MLP neurons of a small language model. Each row is named by its layer, matrix (down: output weights) and neuron, and shows model dimensions 256-351. Each number is 500 + 25 x the weight over its row's rms, rounded and kept within 0 to 999. Numbers have three digits each. A neuron's up and down rows have the sign that makes its largest values positive.
A block is one neuron, or neurons of one layer that tend to fire together. Before each block is what it responds to, as a language model described it from the Wikipedia text at the highest values.

Biography lead article "a"
L4.down503:454531533485518521461504516450534520534470483460515518487508529530474518494526502469480507495489520489463499506473509484525490513489483518464502542517516502473475482482490506502524521497525516488504518461530506528504459546493528495487519511506478499486509473492552495482493477484506497516
L4.down643:492527488536496544526520500505486500471479474448447467479494493530483489547499523487477533530489482521488543534522524519530472505521488507509518488521520461513471476496475527480515483452551481530502467471454490500518462487521535484483506517506495511468493522524476503483537489467526530494

Dates and "As of"
L5.down9:501562514519485478484557466503482493489515465513488475484511505498434513499507488509469490482528540463512541530470526547486513529476526442518432497520463486485493497523502515530522507508484479466520482499552505512485530551520515496460500506488529509522435509532490470515454484541513506518
L5.down354:533495457504511480478477515515500540471521466508495485469504528514519509458516454486491508503472490492551508536501496538564488525487495500483502499527489486559507488540522488532487563502473540515472456497489446527509541527439550496492501513439538498444503524488519505487473506450514478537
L5.down385:489515558442496493561492503531476497515508505466469524532499542460467477512496531547472509444492467529461460471492503515470490527503506446472458470507460535450507444498517543524485517505516499466504509515511474485506513479521487467507464540514532522511513541515518504475494473543486505527
L5.down539:556491482516540479512527483477483515495510514511523491461513474508541516490519475517491473492529525488515512474502558513513496479568500491506481534492507529555515502513491498452517492476463502499511505529515486487544495499520451502455466507462532473528514478504504480518522507527479497516
L5.down551:512499489491484470490510460506476488522485524548499538541480540480506527487463450506520515479478525533505539478514515518511503515487505504479493562510495546514509465506480469512481492496527524507495492524476487477511517494502481504530459471496461529552470575442474480498516489488536451491
L5.down925:516517511456478481516521480519509481507546540513497522474466554474490439508491510543520539490500549429451485504488545539529468493520477514530507515534505538535519471523486546490490513515507504525524454486496495540499546550513502524491490502480531511491473467489493526513454498529495496476
L5.down1013:484484463493494538501519486484509481464467499502535508497544495480520504470477498491529527481471496507525525487482502495532468498496506498517496527490486541477494459433516517509524507500481503501498535545498444483466517473521484468526526493504499504501488470467446457466465524566475490500
L5.down1017:507511481560489492491491469512485508524574530512464497503490500521468503475476500485476508505513516477515498516486535477456502504484475506462523536508532510516500495546501484531496539513524499523476508508511526534537491486513509523504481505548511486473523488496537504461521464471482523475

Before quantity values
L6.down120:506455451463520466438480490492526509497513500507524471477501485473472511515487508508521486499509482507443536471490535508511472516515509495517482503479462565502541507462457516484516493487499481514514495437525452438501523518469509563514502499501437495457547490491495507497494519485507505465
L6.down137:489475526504469537505494519445544505488497482529507491525536484504515490514506466476522521523524491490521484509512489497474489512480485491519558466504481488483511507460508527512527533575500534537470562479489538498523444490527532487564542518507491492494465521450490540505487526519507489486
L6.down489:511503513530532496495473486503472470442460511529542462471490503494508489521503500481528503491468492461510510478537478491505477548509504537477504480498537463513479538504496533476513546478519462474530489529482518518522494516510503514472538483446513463474514513513529512548508516487472501534
L6.down531:522474544450551526515516483480503542482468513533455499492497485537511463444505531555506491519492501502476464543534508489470451486429487461567484455480453502494488492505465514511469482453501529509508533502476522441487488502523530516517503518484555506490512497462548519548523479496465485522

Office-title "of"
L5.down96:486466488513512480508510466510488501475504443506484515538506511529509497502519493426476530489537503498526516489502486472501454510510528530446467480496450536500502531476468502511496549473530534477507498476510554468492480477514510474546480513495464511493468525525491483468492495516517512479
L5.down290:524476456547517561469484489527469501497469535513549483459480531459513497478464531549521485455511518533492517503479530528503503515517504515503508519498550527506467533458494503459485468518488519545494505466507486494513484517488516491502533562511503499467515453465518528489497511489523491496
L5.down307:538500460511501509496491527527539501515475528545524487468489547463479489531466495486529499476492518526507497474464521468485476496487471507486504470474507549487538467583479505459493530498496517533545494524464496489516534491535484462502484508510483508527481539496528522518504504517533487511
L5.down395:481500563509497505521502475489453550491475506511508503500515482486499471582477542475465493463513520459528462497493482493483526457513533524483447499512526494509501527492470465454485481513513521505501514497480467476531488504522458530493472544462534497544520529539524490428468465547525499526
L5.down488:482447479474510479488520501474510546487463501535509473523483467492531543535493496496482479517499447482509525471467505498517544445542501520505465514506498533474523552456498466474503484506486532541500525496576515447492515467493475532488533510509491487483503480563504545516517517473523511512
L5.down692:487513465476516520516512470494477510516466480495497497561480490526517456518482488515462516482474512517547536514460510484477511488550488528478540526486492467512532509498472506536528509478470524503506482531517535535454506484489454462470513479483487494497502483533479532549503486479502540513
L5.down886:477490435495499530546514514513503491464501507506574496515532530529477488503467508490485514537526507473514515529516452503464502518446529466473515487493497509474580513523515492514484501517521505500468492427501497484461502496526525512471459483516492508485502441509458490512566567493523484494
L5.down902:494466440482505548467478476483509543492521499491468514491487497501516497487468477480460517504530465471508522512539501533511478501499497514518510493477476472535505468450435488454480475494501509480562507456479513518500501521518476467521535512521547455515500443508475540483542488497532535488

Table column separators
L6.down487:497540449523515491506511512487466499473470557515482460492502491517461503516470532551537499525475524485489480489483501503479492486448519531527491548476508443492526505469505515442515492485513432535477530490519453502508541491492477502524521489511502482485499527525509504483495454443475528474
L6.down530:502479526499499533465469494515471553544505476531498506488453504489505505448526509521526457527511536506479467484528506516480487527512467490511485486521507487473533506486485447511483510527452513469530526499474513490526507491496476554495475517480519507466488543512524505515523477457507502505
L6.down608:479484458479491527522481511471496486489498490503516514516507509509523523507526523493461544493499492468492497440498535481553476545517484498526501510502464499482482529464455500500516533528512456507478518478491493544524474527521518496527483518490528565477459479506508556499527520512467490446
L6.down932:459464473489476498475495475497510493482504494478538513503494488538451548447482468500485515525438535482464486502519489515515576525503464482525501467509521498506498480478527504515476487541492470495520550480487449491526495526509546532472481546518474498389531513490477492506520521441508472519

Year digits in dates
L6.down168:471463496499543505499530489489482525495524496466489513501463478470544504490511519497543503516487515567507496493485504525540515534452536445477535510475533474501526512490527514497498474532503508499501471563512529474515493496439550452525469539482517497519474475489514565520533451500515527478
L6.down534:455527414532539480508494498504509476521553491479501530488525469516455508493505499463464515531505527466502454476494516524495552519539509479526506510500502504490525492498466516498495498500500486495488518481513569488491497503475510505545533467505487510451442548513501511522460483483490502510
L6.down571:471564487518507505515539507501478506507493540518487543471480516497454489496484500506453517525525485467443474523524506489488509516471549537504502499477527512501472508508507512491469515482484530501470487542488509535510471515531548548501482472531481474479478485529496483464526494469450511514
L6.down953:487505549471492511518509519534477496536503484523524480496516515482512510484505507479502496521503482490518527489487512471506524454562514522498520513474456477500498522515515515508475526500518471486508481534493511521512473487465520497507493519481533513492494552493505449509474506501514519502

Initial-following period
L6.down164:557494497519504497472484498483509503492457493450496498503534556489494488492511502508511507489533475448512517496400481498486490504469491538475558515497502540475508516505528524527539520473496488494503518504487537503472473526535514490452530448514493537470471488480512508471494484491464506552
L6.down221:482475496498492522500477472483553465489484509444587495490525482536460493559495499521491482495491492521525511490512503484514510490506516510521565496502506485485512495542503530481552429480485469488522509505493560492523468553517490505493497507495481512552511495452500486487491544492495493479
L6.down525:487487513537511504531503493482485480492508471468478524469479512512523519474500472486519518537516499489511477488502514493465512508479461498510497495538483515503490505523473493536511532508551499497487530499474518462511508520479507481498515533512506455502437489436473527495493490459517443491
L6.down637:443505506528488500554509479488518530507517484471471445483533508491522557431480523469482484532518514516520527498508508495511493472538495432481519500483489532505523510514518466486510542505477535520524548486504507510495491525494506511537477510529526518507519499454517520476509527483497514550

Year digit tokens
L4.down380:468525549502498443506518555519481467509494499482477506523506525435488538543546472457531511465478522513493501513496519530495493489482501501507491480461498561495519481485485506500478530457503519471526512467500500513491490484453499503502533489498477471479499531537489476489522443509504509469
L4.down736:493497509503470449544512487510507495489511484539502534509496470492494496493513523529453497422504454487516532494509513481491528547474500475476470544508491470518473536486507521524546498514499481479511543527470480547472502487532525500473473479474495530494492491514517483534520508526481537470

Space before year numbers
L5.down111:548516490487477522502462469461478485501510484492535505522487522484486507511480474534517506525467517473499497541528462499515488478470487514531475510459492490527473481492475504517471521519482512527502493489518464478491503526513495509510447505480515548517472522473496509510503526491494515547
L5.down169:476520566516491526506527491500484513491534518529514472487485521471511521514523507511532507511493530523474522529492501498494494471489505502516500487486492525545504529458495487478497518478488524495490504550510480504491514516531502504464490492495530482501504517539493507506489489501499551521
L5.down200:509500538488497499511509511498473497465508501483483492511518490476488458505466496530509471470483516521484477507484488514487482504518493500496490459507481506472481470431487504474456521512493495465470501521491498458495501488496516490489472500516538485463514523503483499513457503516499519539
L5.down241:497463528489489496477507527514434475521533463451538486509488503488433493524445463543499467481495529437452478483499539502472469500518523516513506514505516474508473523455471553520468506478497527480523509510509534479544488510474519483510493534511563496524538541491464474495484512495524514499
L5.down334:461513539477533513526514488473465496481495523481499520495522494517507494488496503488527459449521502502532474518501498502506524505507488480489445455529495534474453510454518502453473494522503498468516488518481480508506474493513515506511463520477513505500500510514523510491460494494489514537
L5.down341:492520545496464511491508494474481530497464511510487458488516519490491474523486523523543541491492505494490520483509497508473463485542456504508456464483494481476539497446492537490483490482524514468491521531479470512536491493483534495491479507480504463474489554483515508487442492498510511468
L5.down527:533499533497526499487518465486484487459512512511554477523505483518505499501534497508513522481484552481548492505510484519477475502491496480517496498516512504507478520507516499521480542488492508494496490483487450489520498444510542490487477514488495513544520536522464496463494523515525492501
L5.down789:500541503522461516502495521506448492486479514517509461458521504511495487489520492496493459456483528441506491510527498491490486522502484483466523472506497498475468526497477490466498531480504522509476516516456502510521495494522506515488472524495493497486491484497495483424464495483497500510

Abbreviation periods and table separators
L5.down376:486504504517500456519520487545507468517508516503478473505508488521504573534503508508522498474491499508528506534556512490481491511486526505531507447505528514469521508452524544517468502470473497528492554481453515535467525512452466479541508514503501515548509490497508526494516478515480495499
L5.down496:513448494495515521478516477524503554519538523513536497483528575487537501463514496489462520482500488469493525499543511512525499485536510496476482451500537519488493546494452518444517546525477486507475485497441474572513501509499484505493462503480496513481499504488495500465464541537517492524
L5.down569:496483419504477464473509484541504539503537522538506512461461534496521523475480510503497521496521491503515563458514521549528497473477517492530499495466491525547539535479528516518455480519487507510498524485515484473538531517493531446493485526510520503430494490515534503528475473483508535534
L5.down702:515503506478487508490502511491471456466544522491506507525531451512511502496478481474509486479438491545530461526502513478478526468527514530473486496477517514478503546534501485548503466456523490526445519512507500478531537494484479492520509482518500539450504507504509505529502514480505546477
L5.down819:511489470472477461490548475504520526516514474466525480465525484486501500437494474503452531537498500500490509487526492530524511428485483476479490459503499494472532474449473489518483518454484530471512503489467515499504504496499510513473492497502482502482541527512464472468517486497498500483
L5.down917:509484463515555502504526509509461497442481520463527518461525527495528515520524465452465494497490461553475498484447521512514491519498523480498543526508486533490445515495451515474495516503513473473559471487478515503495495462479525469552493528544514501501520490500529557535558468524472513510
L5.down926:530484498481475516515495489495538471475486503453548469497493479467522464492464480498503470453507505513533479514518472470491498515528448522532499520458491520510517511518491517475490485557482530513490490504503489490532493471496483514548471490504551509496490526447519517487502514508480535468
L5.down1010:475509492447506494493500521492460513495515511509508505492503498476510502451511545523498527473506489498475525498543508485484487452499453513524497447512544487532498466512480514493470509500477524444495520535455535491508519538534455530533511521501515526499561518519499501547466507512548486502

Causative make verbs
L5.down17:505486534496535510456525535523513473502530475502510513506504514463484518497513476482500497469518499523480522498476524544461506487490495484494480494529530497501480476521499549500451540470516468486494502536522498520512548491524466487515540496479497502489468476482503531485502492535520492519
L5.down134:537495453517533499452489505505435497505518536479523487505506499526483463503515486509493519465498525486515429502499538473534535464510494579514485500504507524499515476510500498491479495519487471505484471477524461514470497500453458478505453515479496492506518503494523507462483472528488492502
L5.down277:472532566496505503521537486516509492506496441532553545507506535471511507443493465515491485520426507510519523483446525461532524467451447447535506507505498501508521464552481501526516495517488483528493529523525474443485478490540526518488517476473515529551540517514501529517514481513479501500
L5.down596:495481488498521509487501432503498475467492440471488493491475521478504503525512510480474521518502475477535450494500491533481484482508506484506506521495535515492528484520515527539508449526448516482512509528458538531513514491472534504528479537508487484493471469492471470458496546509529470497
L5.down706:489507509483494523473486504507539520509483513537468475490535530537544524502536494539522534491512481548498545552535478485483490464472464573482506513503502504444511535529468527521525509525504507488486480497530530509509524528500508510513527481495446520513487510460498511512513505518531520478
L5.down801:484466413508531459491505464509460502514528475483485499514537531435514522517478550496507514479526489478497486462458475462542516505503482540492502526463501525520509477507530524473502484482533493518485482502505485535488512479511486490479495467505527502492465497483501474480525539496446521480
L5.down824:453487462502510466484504457517477517521514478534471504523532539490532486504509553518490510521467518501528511513465447476506470497465530441548493517474529489485523480492460471490536526528490468514540518514484486505501532500495520487485485549515494532471489506435523509552481478548486539476
L5.down962:541534419535472498465520524479452491469535506515481514514462485506513501491505518533519481505560515563526478492497505490488530473541470484534483480480529518539484513472484473513480515507478493498518503518486479508459507545545519529480497502517481471491524523494515559515471479483498533509

Clause-linking connectives
L5.down155:445513460506518492506456492510491469524522532492516504498506508492437507518501469522482531497494518519521508487521479512523540480507492474480504517501490491511549497499520541477517515512510512541515493515475485503473491506469543490507511511526469503519555461481478501513463503499534510481
L5.down175:529488496542492494458474444530454515520500510492495505459539478474483493480532516562499514511520505502461494549482418527508511516502458456493544513473546515494488535507509511553530549540468494493484489475506474487515514436497465474515512477562535442463481460480469506473497477492439511540
L5.down265:475525420491503517464501466480500472493474512477492508505501471471514499488473494472498465503511510488488492510511523516511489504513501476457558510519477450506523525482493495514554499518510476491501510505481524452529480502506507481533527524515504508477489458469489495526493522450473508473
L5.down563:463514410490553467504484492508514477489500501496470511513512479503500475546478484498479564505508452472516500539493501493506486515507490512480480523500516504499511469511504466498508525497494521495538527467522529481502488496449493521478526523511503448486463465555482505457494486492511507488
L5.down677:544481479489507515534484478449505517519498517566517493507536452448519510489492528485522469532460483495502491498566499503451499503518468520501546507498478526497507536511455512461506521463520511514481507531496517535483559479482487457465518536483474470505550526514512514482500551484545474497
L5.down879:484495546511490447492472451496502452495459426503519491493515510496503498572507478482467545533479526516527500481483515483524507496519513510541473485486478515518505533460496524526462479498499517526479501521493527512540512507523527498506483510512526475541541494477507534519520535446477519512
L5.down934:509522519494546489512482506532517559527463494496469502494491477437510492495488496516476537519509462474471482476517470478502508488504457470550503510502491554546523459518513497493509516510530465459455490520486495486492509469532479466509480498508480519480501461483492498502540524467560497507
L5.down1005:510488443483486491477520481512489492555522538492483527462499527479535542510510479503503476503501500445473497508536484516508531494489498463529508524498464462494502508495497519504517507548564524535498492534532514498473541530492504474536491495508495473517489509505474522499464520538504478508

Subordinate clause openers
L4.down436:489498465521484517469518547545533511461513503528533526547485533473503519513532529524472511515478477513485538485529498428497483527483486491525501487507449530471472491483491522514501543498500552503477511527499462506484479478523494515480484495551539489483542489478517513527487519467475549506
L4.down634:533478543539493488489530493471476514509485520537479462497502502491518498497556522492505500485506522468469486521464503492588506522506483482504485497471521513500485524505509518499514482477480518476493517508510493504495488523464536484492509533505519465455505471494487508496551448478477500509

Verb after infinitive "to"
L4.down447:502519473509527506535484511499474506482516549500489496511516478492484489530477507512480477531502525482525520463488495490500479456482476510518447486477549467467554462524511526525492500480482458514469490541507538506473494459493515492498456498465536463489505508510485461498471478463502478511
L4.down838:527481462504522469507509471485482506486521497510470455505520517526521487525500508529469503504497535474534499523467510486484519538497489502533502498481509504498527513495502526520497531549486438533497498504530497524475509509495503482478538506511502516490494503520515494530501518452515497485

Subscript underscores and hyphens
L5.down54:487475454516519519485476473491545513522517522516502548487492487511541505521460470502484484490490501495475484491514482502494470530474511467533496490489513476481515493435515531540477497486517507476516507478476507503522438485503511500469494507482493530466503439492495526504490540524539494516
L5.down173:470449508487520541530484477518500524464513528501446492530508534489507461506469502460523538482513509493498487470544476483508489494507510489565502526509498495482491521500521537483517510521515528469503486501543483533514461500487502555546479498495533491519524511468490533526505540489452493508
L5.down186:536473486498504511484511502516489466463480483537492525511533460525499480507512507529507473528482473532482477468510484483496468490531523473509453484478509502477526480469477481485486467526503532500526543474440464482549493548469535504480517487467457506467528522500465524524476523480498504492
L5.down287:525489483502517531508500493532501518491525534511491427488470499485487559521512544491491504552509484488526500506514473515506467491439533433481490464475481506511561478519499489543461490474513511487496522495502522481508503542484501532489511493454513515490523513492484470549511522503538545530
L5.down559:461513467496518516471520503501464469517514486506458510466503517506526518507475508491501494496494473468507481544465527520524502511457500499522511524448522541534534508518497494498473523496516511527506508526484500504479542522517473480498513504498541498478512499504496483501460482495474540534
L5.down817:457513507478532496516445552507464500503444519502533527498509541519511511493509526509530498468501490498542497519534512505508522513473502471460453521485516529537509480510480487521479452531494465499489534496508466517491503515543506505469534470483530507517519484489524501543462503532462516487
L5.down923:462517517462526496508514539482490477535450479529491520480469484507497534493470531563515507499504473516500491555496473549527463497504450446512494525526545477525535515508493491493479487516506478515527488502536490498485497506530513516505496478501473475523492512519475465542454529517461524480
L5.down930:494513493495543520489512499517491507486520531560514487485475515499513505494486477509540510531479478486504491527529468511501475508479492505523489505522475505447513494439487500497502524538534509511510522488483507500515508503535549501502495465526545508498518508506534516524464511470509531520

Paragraph-break newlines
L4.down329:512523578492503505517536493558508507524491516525511503511474527502474470538511509524511487519475522508526482455475464500500501502482513489538466492490483509471509501488522548477478489488462528476499542556496476488491476515504482506502441506522540524499505515535517490495487501538485505494
L4.down359:523518562505524526512509473493494527483503529472486487477521506433484512517536485489494486480514489485505520487530491498496527491488495524495506507468492504564461522452506522505509508475479494497474489487506509484449539475524548475504504495504503509503498503497499518455472519512501565507

Field-label separators
L4.down515:494528529528581528541567487503499514522510479503508508494511499490478540522504507538511505538495505520486531480425503480523520491472554534470524517460513534501538518458500491471541508509494501470489505545470500476524490484510550529490493491513532546474489522502524513518475482521483557517
L4.down615:557455576442503515497509488505481517530485476471494537497491505501524495511503461498523478512494562456502444479476522508510495500473535455550502489426486491530562519523581488529522506473520517471534491500497493458503500470486552501470484498511533552497494534497524510497471460528471480481

Middle-initial periods
L4.down294:475477480499464455477501481535504498484510511465511498530525535518446499497530479464550539549525515497497519458520487514490482471517481508482501505488516488458493495532494518509562518495470540510483469498501490518480421506486515511536459454510514519503481470481505508506556500499473473514
L4.down776:503469453504547512473501511555502475511480535510456508514499524486489531496525525471524513519480481444533489487504480494453531526472544477488473478462526516503525512454477501451542480478478509504499522464503499508506496538473478475473510499507494503493517533474512520523508487481522504546

Prepositions after role nouns
L6.down43:497510538520504533453502505462480546532481519503506536468507462561485533505476436489497524489455502487442496522520540499479507504512506443503460507538514463471540481519541482500497489509535496466477524489487515500514494506475481463512473469476475434503482454514522518479536493500509513534
L6.down712:539499471536490538513508517508504511486547488520506531503453511531484468459488502499440497498454496487535523504489493533492532495519490476510488489515515513457517520474472487512481525511476499500486501520512486504516590453544534504466500474497482520470498444513491517474481487522441502524
L6.down803:466518439496519511532514538503475507447466521458546511512516448521483474465505495470480525500459496499521478530531495498535456499506484504525498443520510490484510504485442505544499535502482493478498530500477510515481494509517509515549461473502499499498545440507470556501481475478473478505
L6.down834:495491506512503557525483494470497577492480481477534507494473484527482496531460455491481515489495486529475518493475526527518511516534515444518512498487536466483529492463526482475453485454496514485509529497526444457506515530511500509551468533495470473489530492520509492488521493497520493522

Mid-phrase space tokens
L6.down350:531510610530540490528508493502483495481471520485512540493525474510515506443487479495516487472468509521479522518477483471473491533499471528499426475524525503474520494498506494467448525499491526496498500500475490510525519494528483505493505480480509505511475512511512538512496499538501476536
L6.down470:468492585511494479519546473503507469487499480499509453468546467497482517481485531487518485498483520504464487552467483494417505499463547510500485515488490495528495475465493488537476492505515517512495502504464516472534465491470550471449534487499493525448561543509506547505483496506487530540
L6.down678:499542482517511490496530482504485558482490526477493505478495468555492490518515553468511475489498511514510523516492507497496495487490480544503533489478417503508494495491529513477477505525488462502518515504511490455467505422502490512486526479494463470487498512509451508472502507465501463504
L6.down776:465484509485510482502501500493493468511525545468469493507497479521479499469480520500511530514477540468506507472480492504487494508498483549493517494514508522499487525450489529496517522500499498523485466487544493502476512509517541517532465479508540514502493466487469500525528483494540512495

Clause-opening pronouns
L6.down502:466506454515512493480495522476492525530504503493476506441497482509516516510499510487520504492507471518493485461536508491491516506479531467527464510493517472450516512491462488495512470516497503505526527499512497507518555502497470504520477501482475478496501512528481522466521496496508509525
L6.down731:500525436516533483514487478499464517502540479565441481529501470461497470549518487485489487500463515511566479443461520495515526516505477498528493514498516470525503487546496504471492463501504501503471465503524515501482494450534506473500529499527469488528495453480503490526513496515503522513
L6.down871:539489426502498488500530488478532515486507481499512529500545497466512498488454477458499511500510461504514480483505519471457523474464446536459500500527519498504468431498506545503514482509521501526570503520457553511510439471525505513524494487468478484538489514505494516520497475480511513497
L6.down998:492500422541495477523503462496505506516509513492478492498519492505475536510491517527479529516480509498514475480487468507530498499505463517510536495549464498510493496488513506459489470545546527528486531495531519469488493488535510533500504461472536525545530473499540518511532527484438498499

Light transitive verbs
L6.down62:507502465540493536484502452502472535469550480516491493493501482509453543496489477532488480528491531487486508443502505469553482515545475501507489511438524485506501483525510471502490529510495505509485499500503499510484481494479522504498491511495471497472521489513490497469442488507500465507
L6.down407:488533414521486530488478494501488487518533567507522486471466492531508500475505519499474515532443502519517545542475492476497498493499494551506480522517501496495493518517490497503482489503461493575517475484469514501489507481519494501492499509490491493481461468538472493546523550492506480455
L6.down441:488506397490490502475518499479445521496510504500536520472507511517546565477488487518473504457524488516518489546510472474517481525533503477511453463525508472472481468518497482517559468501478499482465450517455484500485504503488494511505530478511461501495499506516466504481487496518491506544
L6.down972:482509423523508521510485519523496493513468493538499488525516504533439510496499476546540530540498532497511495490454464476486502467483504528489506487461459515503526504488500520527472488467472471542475493488510516481473474491480507440508539548462454476525495517454499521454490534489474453520

Year digit after 2
L5.down73:461512488506514464474506482526459549484544538476496515512508486528536474472517509496477485484505475477482468456465524518488448491477473499482537430457494509504491534520519523484502520516546500496471524531474508500485537518505497504496489525518513503498431530524474481453518466521520537503
L5.down150:530488524526530541496525483507496539442524540500477482499506513503548502541471491482472489491444500459488513546496529535490499474562488539481519505492475494476500487480460479520522489480495495482549501466509540510519503506462480560491490471515465471475476470519537535479514482547469492525
L5.down458:461485531500542469480537516552505514524495488503507491518506526519494508506470499478519481476464478482505490462477505515482480520507518512515494523532480514543565474493545479526478471477521481478504509508440512494501510531478513529480488474519494505473499525545494461493514500418497451500
L5.down579:509505457476553501504500522511529488480522484500515471505488492505495495462494534490499521514488523493498536505490534537490509507502563467520501511517469546557517503503476496513477513525476505471486464480446525517488473494474521520559464518474470506505462475518545474522512455465486427506
L5.down795:478530483537482532517481491507514489517512495492513489500464500525478540479534513492527478504499465470495533520452499508491524523497533522525492494532500519535493506552513491485474499505512465515546487495502510499508482494471503462501502471526469542492504510533485487564500443504497454527
L5.down887:470525501508500492511521473475529474527496534531525509482514545536488516508477491511494494503477518483540497489538527505454492459500526485522527463496504517515556512518526506477511495499482518473475509572466478508469535515521492525568428487512518525502458481543500452489520449499515533561
L5.down898:515522522500556494501493520545483499493471466524511519494485509573492523533509498468490536507470501503482490509496503525497536517522435523519541474480459504527523492570524482511503491513496497471516486477504487518503501525452483517522463454521499512530502512522455505513486463490507523520
L5.down953:515507468487486458497495498549509468490519490528505513509458489451444526497523479520486525560506560478490566521492462544498488491508488470551514487497488479548505470527475528523514478501476516494533509520487467506486503513495540499552457510476461542462498496518517467522498453507511490502

Symbols after numbers
L4.down44:520439476445543486474458500492502513509445492511509517542487525479520527540535469515501524509472535531457510521477522519484512507523485504483512485517460470472503530484457502529520462493496497508503501475495511502485479535481546515574519486497482518529500479499467528511526490476534495516
L4.down909:484482478511533491508523486481521526487523502448441528542529496531476453476484508464492484484504488515485458539539508497483468491500527498487506479545509531473519479464487556479496536501505534457496494480478507508453477515516503504519505534510512474477538464508501539488495507461505519479

Year digit after "2"
L4.down187:472511481452472481508501497484495504480503520521518484477504471530500475497506483499477485505555560536503526486448495522510502497494508504545530463512498439518495516490486470516508471536541486481514499526490501510516496515494493519505442520475461489462529541488531485508514453527483481516
L4.down866:493512522504511507517516519531499497495527542534509484454486501510522571523513463475503499497488581509465509467476551491519524455480496526578491521498500509509476528494490530479525470463505525509495488497493513454476495528448498492551504511482501535522511534535555514546481501506536521507

Second digit of numbers
L6.down29:496537470551507522483493498463524459481497485477512490504539513505505453461459489498536518464524530506492504531534497527487554476525508505483508475527494459465482487476524492479511536516486510507485474475485503491475471498508473500468468494533484521492514535499503470468509507470507512497
L6.down437:539475489512545512516534482499536494488499536522547496494511518592503527556495533534490501502457499462518532475489490516539516484507510493537520498514501469500499499480513458477521485498482484489471484510503481498480469475489518521560518499535494524524516498503558499516570505479490480500
L6.down632:525497512485446482503498544515469487483530500514508465485527541476493503479468497468494480490471496494512559521500501470492504505474480452504495523495454511504507511513478461525528466523475485472499506534475459494534507475531532512516530506515527513486529546479475498474522524473479506495
L6.down933:542517463483513471477507558491517487510462500503515504492475514496488500518441525495497496487496531547469507466542521489534491511496535499536487467479509479508510521477494560501523503562502479479497510506503445500465512479506499464491548506507476503460473522535526549477488521460461484525